config = dict(
    num_key_value_heads=1,
    bias='qkv',
    parallel_block=True,
    beta2=0.98,
)
MLP neurons of a small language model. Each row is named by its layer, matrix (down: output weights) and neuron, and shows model dimensions 234-329. Each number is 128 + 32 x the weight over its row's rms, rounded and kept within 0 to 255.
A block is one neuron, or neurons of one layer that tend to fire together. Before each block is what it responds to, as a language model described it from the Wikipedia text at the highest values.

Description: Time colon in tables
L2.down37 [ 95 112 147  75 157  74  89 111 148 104 120 149 171 137 123  92 108 101  47 122 151  93 111 172 149 111 134 156 129 118 102  85 158 154 142  84 118  95 134  52 145 139 176 139 137 142 185 122 147 116 160 129 145 113 119 149 100  84 148 100 140 111 123  94 150 137 146 144  67 151 100 127 124 128 167 153 148 111 106 182 168 176  97 143 121 110 140  57 153  99 142 145 166 116 135  99]
L2.down230 [116 151 150 115 138 129 123 103 118  65 136 136  94 137 150 133  76 105 113 170 105 129 148 159  38 138 104 133 114  99 111  81  96 166 112 113 130 115  83  81 149  92 142 132 116 162 206 139 137 105 173 138 147 137 105 178 130  80 130  56 151 137 142 132 156 135 173 101 139 153 123 133 137 184  87 138 135 109 100 161 160 220 105  65 148 129 109 128 177  97 126 166 106 127 169 147]
L2.down442 [ 84 151 157 105 166 128  94 160 153  92 147 156 175 105 114  99 121  77 100 131 115  91 143 117  72 137 107 160  93 134 126 125 118 155  88 117 149 149 118 105  92  85 109 139 124 108 174 104 138  81 131 119 122 133 124 153 116  58 103  64 135 130  98 134 159 128  75 138 117 175  90 132 133 119 116 139 123 131 111 100 131 180 151  98 126 119 147 105 123  99  80 108 124 153  83  81]
L2.down1183 [122 133 130 110 145 126 132 123 120 117 171 153 171 147 152 154 110 130  52 137 148  93 136 150  75 103  92 126 102  82 142 131  75 164  95 149 163 134  85  98 116 124 162 135 108 138 176  82 163  98 147  87 152 123 155 161  82  34 103  72 113 142 125 132 156 156 155 181 153 200 130 103 102 151 117 151 128 127 106 154 145 205  99  92 125 116 150 138 125 101 119  74 153 129 130 157]
L2.down1421 [114  99 117 115 135  92 149  75 135 118 141 160 127 129 143  75 131 163  22  69 120 137 125 103  91 135 131 112 129 135 127 114 134 112 110 114 175  84 109 124 121 166 125 167 112 120 174 100 174 141 131  93 155 106 150 165 148  48 120  62 113 120 104 128 131 126 148 154 137 142 101 157 107 156 170 155 137 118 148 169 142 140  86 141  94 115 171 114 102 122  99 108 162 125 179  92]
L2.down1520 [ 56 136  52 117 117 145 119 152 127 147 156 131 108 155 102 170 146 104 104 112 100 101 106 193  78 144  73 149  99  94 132 141  95 182  51 108 140 127 102 107 116 128 152 143 108 166 207 144 121  82 151 121 130 117 137 141  65 104 119  95 151 154  71 141 167 146 142 175 125 123 165 120  98 171 148 136 125 104 172 141  78 232 103  94 128 109 117 117 136 107 128 116 170 146 121 151]
L2.down2368 [105 137 113 106 137 119 178 163 121 115 152 151 158 107 121  60  93 124  55 156 142  82 141 139  92  74 136 116 117 118 150 143 114 106 147 118 206  96 120  86  95 104 128 131 134 125 198 154 170 123 156 110 143 137 120 154 154  71 115  71 130 176 121  99 156 163 133 145 123 140 125 112 154 105  76 148  89 129 145 198 134 145  94  94 102 107 120 132 117 125 111  74 175 119 120  93]
L2.down2788 [104 146 144 112 130 109 144  95 107 138 193 133 103 133 142 108 117 138  87 109 132  67 136 134  80 129  98 176 140 140 146 108  95 150  86 145 169 114 106 144  90 129  78 163 117 122 157  96 175 137 142 112 148 118 152 161 177  76 126  42 148 138 100  93 148 134 125 169 152 142 120 119 145 144 109 153 109  96 133 133 129 184  82 104  65 113 174 137 153 118  85  95 141 150 187  61]

Description: Table and list name words
L2.down220 [138 140 110 136 140 146 128  54 130 152 122 123 153 100 155 140  91  99 116 111 144 103 131  70 110 120 128  77 123 136 112  94 174  38 183 127 128  86 146  96  34 167 158 119 118 153 102 208 113 119 126 115  57 114 158 158 176 139  96 116  70 115 166 155 168 129  92 133 108 133 131 116 152  81  76 137  95 149 126  96 137 162 139 106 129  99 111 153  78 123 119  98 111  64 118  99]
L2.down411 [125 139 165 119 128  99 167  86 133 148 121 158 117 116 100 133 131 113 101 167 174 104  87  74 145 167 177  97 117 119 140 164 141  84 171 155 179 122 157  90 122 123  96 117 111 198 122 194 105 119 104 144  82 140 174 169 111 186 126 126  69 184  90 144 187 109  68 130  81 126 151 154 123 173  71 154 119 164  81  69 146 117 111  91 160 148 136 128 112 121 138 111 137  71 136  85]
L2.down712 [104 179 118 133 137 103  98  90 106 172 139 194 160 112 184 218  88 150 146 114 193  84 136  95  81 101 162 171 163 145 124 111 158 119 140 170 167 106 136 132 111 172 137  94 132 189 204 129 109  97 133 124  89 104 170 135 114 124  95 132 115  70  80 139 131  94  89 128  61 169 137 155 165  98 143 182 113 124  59  97 140 162 133 173 154 147 173 117  86 119 119 144 157  83  85  37]
L2.down1501 [107 122 169 166 128 106 176  91 106 135 148 136 106 125 134 160  91 117 199 133 171  38 137  92 128 185 143 121 136 141 159  60 152 120 162 200 153 154 129  75 154 133 145  77 158 174 154 129 107  96  92 119 139 133 163 145  73 155 148 162  82 128  99 153 133 120 152 142 127 151  81 159 127 123  92 146 130 156 100  71 105  80 112 111 127 121 121 107 141 116 171 122 107  62 123 113]
L2.down1752 [171 141 102 152  91 102 144  48  94 126 150 144 143 122 144  96 188 120 113 114 138  60 142 111 157 131 115  95 168 139 182  97  95  67 158 141 175 129 192 140 102 162 137 137  97  95 125 124  36 106  93 110  78 100 122  92 121 201 121 135 150  86 108  85 172 121  88 118  89 155 116 140 131  54 153 147 147 125 126 114  67  80 175  95 171  97 132 128 167 126 130 112 143  67 135  90]
L2.down2111 [ 94 151 129 131 114 123 118  90 108 182 126 154 186  95 135 192 129 140  95 151 203  66 101 102 134 115 117 105  62 155 157 140 118 105 150 179 205 109 155 111 164 180 113 103 118 147 120 175 124  77  97  94 103 136 125 130 105 149 165 133 147 131  75 172 199 155  58 115  72 102 140 143 156 131  89 179 138 149  79  68 129 105  99 155 117  99 127 134 126  90 138 126 162  35 134 106]
L2.down2284 [131 157 123 121 144 149 129  92  97 189 121 178 146 137 139 115 138  92 131 169 217  91 136  78 122 105 148 114 126 156 132 124 144  67 148 130 193 131 151  92  96 112 142 102  99 157 170  97  53 112 117 116 123 128 165 116  64 173 131 118  89 145 119 121 119 110  72 126  85 101 126 155 130 139  96 169 114 139  99  94 138 148 150 157 162  63 136  89  90 155 127 132 110  71 139 119]
L2.down2399 [141 140 197  90 127 120 126  62 127 179 109 176 153 133 108 122 124 118  95 174 181  89 153 113 118 162 155  59 123 153 158  98 123  98 182 105 184 124 126 111  64 116 133  62 111 121 166 109  78  68 129 101 109 109 155 138 104 122 140  98 106 146 122 138  77  77  79 132 117 125 119 131 186 119 155 177 130 160  80 123 145 155 156 151 148  97 136 117 119 148 155 178  78 106 112 120]

Description: Diffuse mid-sentence tokens
L2.down522 [128 136  97 134  58 141 190 128 135 103 159 158 155 128 176 165 151 185 149 149 116 176 134  98  68 150 120 103 153  91 146  98 124  66 157 154 116 135 121 156 149 148  93 122 165 102 102 224  99 124 128  80 115 143 140  71 196 128 120 103 125 139 178 141 105 128 149 167 160 162 135 153 148 159 172 115  75 186 128  84 147  99 117 200 120 104 133 132 131 159  80 122 120 154 130 112]
L2.down529 [117 138  86 143  84 152 159 132 128 150 103 105 124 139 161 138 121 173  86 179 135 145 119  82  99 156 108 147 212 133 153 107 104 122 149 164 131 112 159 113 158 154 126 117 139 143  75 129 154 136 157 112 113 166 173  81 200 120 102 154  73 161 120 174 110 117 155  93 133 134  86 115 119 190  65 125 124 145 105 120 162 149  84 106 106 116 116 176 136 188 125 129 163 152  76 119]
L2.down890 [137 186 196  92 106 101  99 118  93 160  91  99 166 171  98 139 160 114 175  88 118 164 100 134 114  80 118 175  71 128 140 108 109  90 136 108 102 122  97 115 121 125 134 141 136 154 105 144 133 123 140 160 175 159 120  91  83  98 121 154 142 170 120 140  81 161 148 160 170 115  88 142 170 138 164 128 192 148 138 150 136 138 119 178  98 138 103 119 138  68 113 154 128 143  97 142]
L2.down1555 [ 85 115 106  84  80 115 144 108 127 124 113 121 179 114 141 114 144 161 187 204 126 155 155 125  79 146 151 143 167  94  98  97  91 134  83 167 127 160 122 192 127  86 135 140 166  99 108 136 139 119 125 163 119 171 172  62 164  87 117 131 138 170 155 160  70 104 151 135 146 114  86 133 110 126  79 106 159 162  87 126 169 112  91 162  95 163  86  88 122 149 154 116 112 132  70 111]
L2.down1645 [ 73 135 146 137  94  89 129  94 118 134 114 168 111  80 135 111 165  73 191 154 162  68  87 148 125 147 109 129  99 146 167 167 164 192 147 131 117 109 108 167 109 125 144  96 195 141  59 170  63 109 127 161 142 163 153  43 147 139 128 188 157 147 101  97 127 127  95 128 106  69  87 174 198 117 169 100 103 166 128 111 119 141 159 153  74 125 133  88 155 159 132 156  70 164 106 129]
L2.down2170 [ 27 137  51 128  80 128  67 106 111 135 152 192 223 130 114 141 110 106 162 205 148 176 125 123  92  86 177 106 165 115 145 111 175 108  90 131 140 128 127 121 112 115 188 117 162 156  88 131 122 148 102 142 132 191 155  62 171 116 162  96 141 149 105 105 134 163  63 105 138 125 119 102 129 170 165 106 169 105 113  55 118 153 108 174 112 100 172 112 156 192 150 125 161 156  50  85]
L2.down2498 [ 79 145 116 136  92 108  75  80 154 112 128 147 175 154 180 184 116 135 116 100 120 184 134 113 106 139 128  97 121 125  97  95 142  87 106 119 131 149 128  93 142 151 107 107 172  68  61  73  86 117 124 130 151 150 154  66 124 126 124 146 187 139 127 113 132 114 122  72 129 148 139 149 116 147 119 113 155 175 105  83 127 128 148 185  86 154 205 101 120 131 164 125 157 156  60 141]
L2.down2754 [ 62 146 115 103  71 151  97 118 139  88 182 125 143 142  96 137 133  83 139 152 127 168  97 111 100 146 132 135 173 138 140  67 143  51  98 137 119 130 136  91  82  99 140 145 168 102  94 152 134 106 131  84 159 116  84  99 188 125 174 153 139 139 121 142 133 122 119 189 178 150  73 200 159 203 130 122 166 141 103  74 113 133 122 139  47 132 137  86 175 106 149 166 191 125  34  78]

Description: Numeric value boundaries
L9.down523 [140 203 132 103 131 113 183 174 179 170 170 163 101  92 135 187 143 128 135 121 101  88 139  95 125 156 118 140  90  94 113 182 155 178  99 129 129  95 136  91 200 143 138 139  75 114 144 127 167 108  67 152 146  65 138 116 135 112  86 102  56 118 113 119 136 143 134 181 100 138 140 117 116 101 137 166 110 124 101 146  85 123  80 128 108 127 133 152  96 134 137 177 128 116  96 110]
L9.down1953 [148 142  95 124 141 113  57 166 166 151 134  93  96 117 175 129 112 132 151 127 141 152 158 143 175 120 101 135 151 114 133 146 176 108 149 136 128 139  99 152 193 115 140 113 149 139  83 131 118  95 121 175 146 118 127 137 144 189 123  77 113 109 179  84 146 142  90  84 179 164 149 135 112 143 177 124 192  96 142 158 124 107 102 106  96  86 100 151 109 119 181  67  93 181 116  49]
L9.down2039 [147 154 130 128 121 128 138 200 150 120 196  86 103  91  75 142 176 146 118 164 210 169 129  99  72 119 150 165 120 106  93 183 147  68  74 156 120 117 141 133 119 133  66 125 123  74 144 129 109 122  96 162  81 133 150 122 128 126 142 135 104 124  91 128 180 140 193  94 141 149 137 118 130  75 141 212 152 154 100 113 167 135 121 109 139 133 106 120  93 140 189 133 184  34 140 148]
L9.down2666 [148 102 151 126 136 101 141 181 111 152 170 102 109 138 140 159 144 185 135 147  44 119 100  57 147  94 123  64 136 157 117 104 101 170 117 188 148 126 110 116 130 131 122 105  88 110 169 122 135 135 152  81 105 167 166 145 154  92 164  85 102  73 118  65 102 122 152 124 167 127 191  99 199  78 135 170 137 116 147 131 121 133 129  99 151  80 183 125 145 109 139 160 104 147 106  96]

Description: Mid-name and code continuations
L9.down669 [ 81 113  95 184  99 127  77 160 177 105 138 147  83 174  60 159 112 118 137 155 145 132 147 141 122 156  74 148 214  95 193 123 108 145 132 165 136 118 132  99 104 118 155 123 127 134 170 136  84 151 111  95  85 150 119 130 147 136 112 105  74 123  90 144 101 147 168 183 139 175  70 152 149 134 116  97 178 167  98 207 183 115 120 134 175  86 163 129 142 103  94  85 142 113 159  76]
L9.down1069 [ 95 112 126 194 157 123 113 137  89  87  92 126 161  91  60 211 102  80 103 176  60 134 109 105 182 138  43 150 180 121 132 115 148  85 203 136 142 122  97 147 134 124  69 130 145  81 146 105 158 148 137  97 117 146 160 122 138 166 109 144 169 159 132 173 126 186 140 111 182 188 106 135 107 125 118 138 128 172 124 121  99 115 189 114 166 160 155 140  95 128 189 126 147 185  96 160]
L9.down1556 [135 106  82 144 180 174 201 121 103 129 141  61 129 112 104 106  97  96 104 144 158 105 123  53 190 139  78 236 117  75 130 132  85 121 122 135 127 150 145 172 140  62 152 110 114 157 148 105  98 229 146 111 127 158 133 176 180 170 120 155 161 139 148 157  97 124  90 169 136 161 129  85 117 146 148 153 127  62  86 158  85 154 154 139 175 105 160  57 138 127 101 118 130 130 151 126]
L9.down2050 [128  91  91 145 163 149 111 196 140 125 130 106  90 144 107 172 172  84  73 125 114 123 156 139 105 125 109 159 161 151 103 128 131 123 158 140 113 131 142 135 123 156 138 167 149  99 109 179 130 142 115 125 134 145 125 133  97 164 110  68 149  93 122 123  78 159 143 122 117 113 155  67 108 132 160  19  88  92 154  89 127 103 106 130 139 135 139 106 156 102 161 141 185 107 132 142]

Description: Wikipedia section headings
L9.down595 [132 140 146 142 102  66 161 111 143 126  88 122 145 141  89 121 156 118 137  97 152 143 157 114 122 123 151 128  38 140 151 144 147 137 145  93 156 146  99 195  98 157 112 204  86 132 186 196 168 110 159 128  87 137 132 133 126 168 156  94 118 146 115 150 195 114 152 173 127 148 100 155 181 148 149 144 105 113  99  42 147 141 137  82 138 165 103  92 117 154 131 181 131  46 154  55]
L9.down1512 [ 94  82 156  78  62 102 115 111 176 130  67 183  96  94 150 188 116 150 137  72 155 127 125 146 195 131 127 158 116 193 128 145 109 128 154 148  58  93 137 145 119 128 105  85 178 172 102 112 149  98 120 157 127 153 173 132 125 162 221 152 102 117 125 139 154 139 131  75  81 171 167  75 102 145 166 124 123 124 139 120  87  97 152 171 130 149 150 143  76 154 173 135 113 117 126 114]
L9.down1692 [ 96 141 191 101  86 159 134 119 182 132  91 164  91 173 173  86 205 155 139 143 120 111  72 120 158 137 154 204 100 131 135 207 100 110  91 164 151 174 105 137 127 137 114 119  70 109 118 132 189 163  81 153  69 155 115 112 105 112 220 140 122  96 119 214 129 110 179 144  65  96 127 117 117 131 160 135 113 151 111 102 106 101  89 121 112 124 113  63 116 151 106 156 118  38 130  95]
L9.down2006 [120 104 222 118 114 158 177 114 114 136 120  65 211 229 128 100 128 191 144 111 190 170  71 157 190 144  88  78 121 166 121 138 129 131 113 143 126 177 104 186 108 124 144 125 123 123  86 105 150 133 123 115 105 130 129 133 174 145 121 134 118  69 125  73  82 122 190 156 123 138  91 107 146 143 174 116 131 157  77 107 120 144 201 117 149 176 171 112 151 174 126 114  92 163 167 101]

Description: Letters inside acronyms
L7.down213 [119 161  98 168 104 159  92 139 137 160 139 200 142 103 200  82 161 129 123  95  95  77 107  98 160 104 133 100 112  91 107 125 133 125  93 133 123  85 146 142 128 135 176 174 141 112 177 181 160 110 161 171 197 111 127 114 134 146 128  34 119 190 128 160 156 135 164 139 123 120 147 122 113 121 191  62  81 118 149  92 155 102 159 143 168 143 105 199 134 113  93 148 167 131 114  82]
L7.down2938 [ 98 144 112 146  95 133 143 165 152 164  75 123 157 138 155 161 115 174 125 132  78 101 111 151 155 150 131 164  38 106 132 157 113 140 130 158 117  93 131 109 133 158 139 137 168  94 148 121 161 130 182 119 131  69 118 124 159 191 125 122 127 181 147  92 168 166 140 160 119 162 111  55  89 156 174 107 160 154 169  82 143 123 149 135 116 166 124 192 111  91 134 183 154 202 138 109]

Description: Word right after a plural subject
L7.down752 [154 140 173 170 123  97 168 143 109 149 153 114 127 144  73 103  88 169 135  98 126 112 100 148 139 109 113 139 114 171 130  82 161 134 160 126 158 133 125 167 103 127  91 140 108 103 153 170 133 149  96 144 150 126 180 118 127  70  74  98  90 116 190 128  90 122  93 131 123 122  98 131 110 171 118 102 135 101 100 100 133 127 134 137 160  90 124 141  87 160 105 132 185 103  79 208]
L7.down2093 [144 148 134  94  97 155 145 158  67 139 139  91 103 103  91  94 146 123 162 122 131 105 147 174 181 121 171 157 107 161 173 154  86 156 127  97 131  97 119 138 119 146 134 150 150 108  85 181 157 122 175 121 119 116  77 131 140 140 109 122 184 126 102 144 141 133 162 132 155  72 145 139 101 179 128 164 113 145 146 157 133 166 149 145  92 139  39 176  99 149 210  78  99 120 161 120]

Description: Scattered mid-sentence continuations
L2.down679 [173  83  88 115 138 156 153 115 113  96 114 133  89  99 141 140 121 153  13  84 109 171 150 123 192 155 163 108 126 143 139 129 194 112 132 110 105  92 121 136  98  82 198 149 147  90 136  98 147 158  89 178 139  75 139 121 143 150 123 125  43 103 169 126  64 168 111 172 127 166 129 144 119 139 185  95  89  56 170 137  68 133 111 155 135 101 116 148  82 126 114 115 102  84  78 118]
L2.down1081 [144 137 108 140  99 144 162 169 149 134 126 181 121 123 170   2 143 138 164 165 130 149 121 107 136 150 118 148 134 114 155 199  89 210  95 163 106 116  90 113 117  64  64 157  92 167 152 134 121 154 165 169 128 188 173 209 131 106 133 105  65 154  95  99 119 151 177 157 103  54 138 133 164 104  70 131  77 147 131 116 149 178 123  76 145 102 119 115 100 151 102 149 112 143 152 120]
L2.down1409 [144  88 119 130 176 152 126  70 104  83 112 150  65 148 116 113 172 141 143 133 112 141 117 137 174  73 112 182  73  57  81 168 139 165 149 120  41 139 101 157  86 139 123 101 145 125  97 133 106 171 122 160 138 159 153 109  63 109 134 101  81 130 179 158 121 161  99 145 124 130 143 188 116  40 128 139  81 133 193 149 146 172 114 110 132 140  85  79 163  90 150 160 115 113 186  62]
L2.down1448 [188  75  91 121 150 137 172 168  90 147  88 122 110 139 158 103 100 121  95 112  93 154 136 114 126 130 108 123 123 193 108 182 113  90 105 102  81  99  72 128  92  73 148 112 121 144 136 137 119 148 106 122 129  80 116 118 145 166 128  92  84 108 173 168 122 190 167 188 131  73 132  94 149 133 123 156 136 159  96 126 120 184 115 104 111 129 114 127 151 138  80 182 101 127  91 107]
L2.down1486 [164 105 148 104 156 133 181 115 129  86  87 144 112 119 149 118 110 179  30 111 119 215 156 155 138 163 126 149 136  58  60 140 114 136 101  95 131 128 112 163 150 140 110 111 110 122 112 106 136 115 141 108 109 120 110 103 128 140 145  92  81 102 146 139  96 109 141 127 141 150 126 108 145 121 149 105 111 165 116 136 137  94  72 156  99 140 165 120 124 111  81 127 104 103 108  30]
L2.down1723 [178 101  95 171 145 121 213 140  80 166  84 131 143 117 134  87 115 153 123 121 143 152 157 115 204 125  61 151 121 174 143 131 110 112 128  73 141  91 119 153 120 126 125 148  77  91 149 111 153 122  71 180  94 140 149 124 138 105 114 115  96 106  74 126  86 141 214 114  92  89 158  81 131 136 130 132 189 127 127 162 101 142 130 110 129 117 104 139  98 193  61 160 117 123 113 125]
L2.down1766 [125 102  88 126 102 125 180  73 121  96  81 137 100 124 193  62  85  93 140 117 137 174 140  62 175  97 100 149 126 184 140 146 126 127 139  98 146 145 126  99 108 161 132 113 110 143 135 143 121 159 140 167 125 153 110  99 116 136 162 129 112 132 111 127 118 233 137 127 113  95 113  86 118 131 139 161 122 127 100 144 145 107 114 140 149  93 124 152 153 191 101 145 131 171 103  54]
L2.down2857 [187 115  75 158  97 129 119 114 127 107 110 131 128 152 169 127 127  94 102  66  89 154 169 134 160 174 142  96 145 135 116 163 166 103 117 121 153 127 111  91 107 158 143 117 132 141  67  62  97 167 106 141 155 127 122 153 121 106 103 132  87  62 101 169  97 113 123 110  86 170 144  68 134 115 137 109 147 146 109 114 148 126 153  84 129 118  97 140 119 147 148 133 170 168 106 117]

Description: Pre-number slots, auxiliaries
L7.down597 [164 192  83  67 141 109 117 177 100 116  76 132 119  45 149  81 117 144  83 157  76 145  52 135 162 177  88 154 120 138 148 131  97 166 183 116  92  98 141 101 178 163 122 122 184 147 143  88 155 179 126  90 151 171 100  38 121 189 147 138 115 166 134 104  96  94 139 145 106 196 139 130  96  98 136 122 108  58 128  99 148 103 158 234 120 111 132 142 153 124 148 154 108 137  60 181]
L7.down1221 [ 95 144 182  70 146 162 131 112 121  67  90  84 102 106 111 150 172 176 136 106 143 110 102 106 148 124 159 101 150  89 180 132  84 124 120  99 123  88  84 112 137 119 166 179 127 101 114 113 100 163  71  86 171  81 147 124 110  91 130 102 130  88 113 126  90 115 128 146 113 141 105 158 157  85 114 184 166 153 103  74 103  72 132 115  67 150 127 120 135  90  95 135 186  99 136  94]

Description: Complement-taking abstract nouns
L7.down1612 [106  84 119  90 174 148 103 178 115 149 121 117 138 137  84 110  92 123  97 132 130 136 105 185 135  84  57  84  78 135 148 157  84 123 136 102 152  71  70 176 126 131 141 110 174  93 121 130 139 179 144  88  95 147 128 155 156 143  90 138 136 168  94 137 144 124 115 128 122 193 136 127  65  47 108 163 167  96 113 138 123 143 129  67 115  81 203 129 146 154 119 103 146  91 201  77]
L7.down3058 [134 108  74 169 129 109 115 159 164  89 106 169 125 151 129 113 113 138 136 121  73 147 123  88  78 132 163 171  82 106 190 156  85 104 141 145 150 127 122 124 117 167 118 155 122 138 127 128 201 120 124  94 113  98 107 125  75  61 122 167 108  43 113 172 177 137 120 117 131 161 126 134 183 146 124 195 102 176 113 122  92 139 145 165 112 138 134 123  88 107 107 184 136 159 102  88]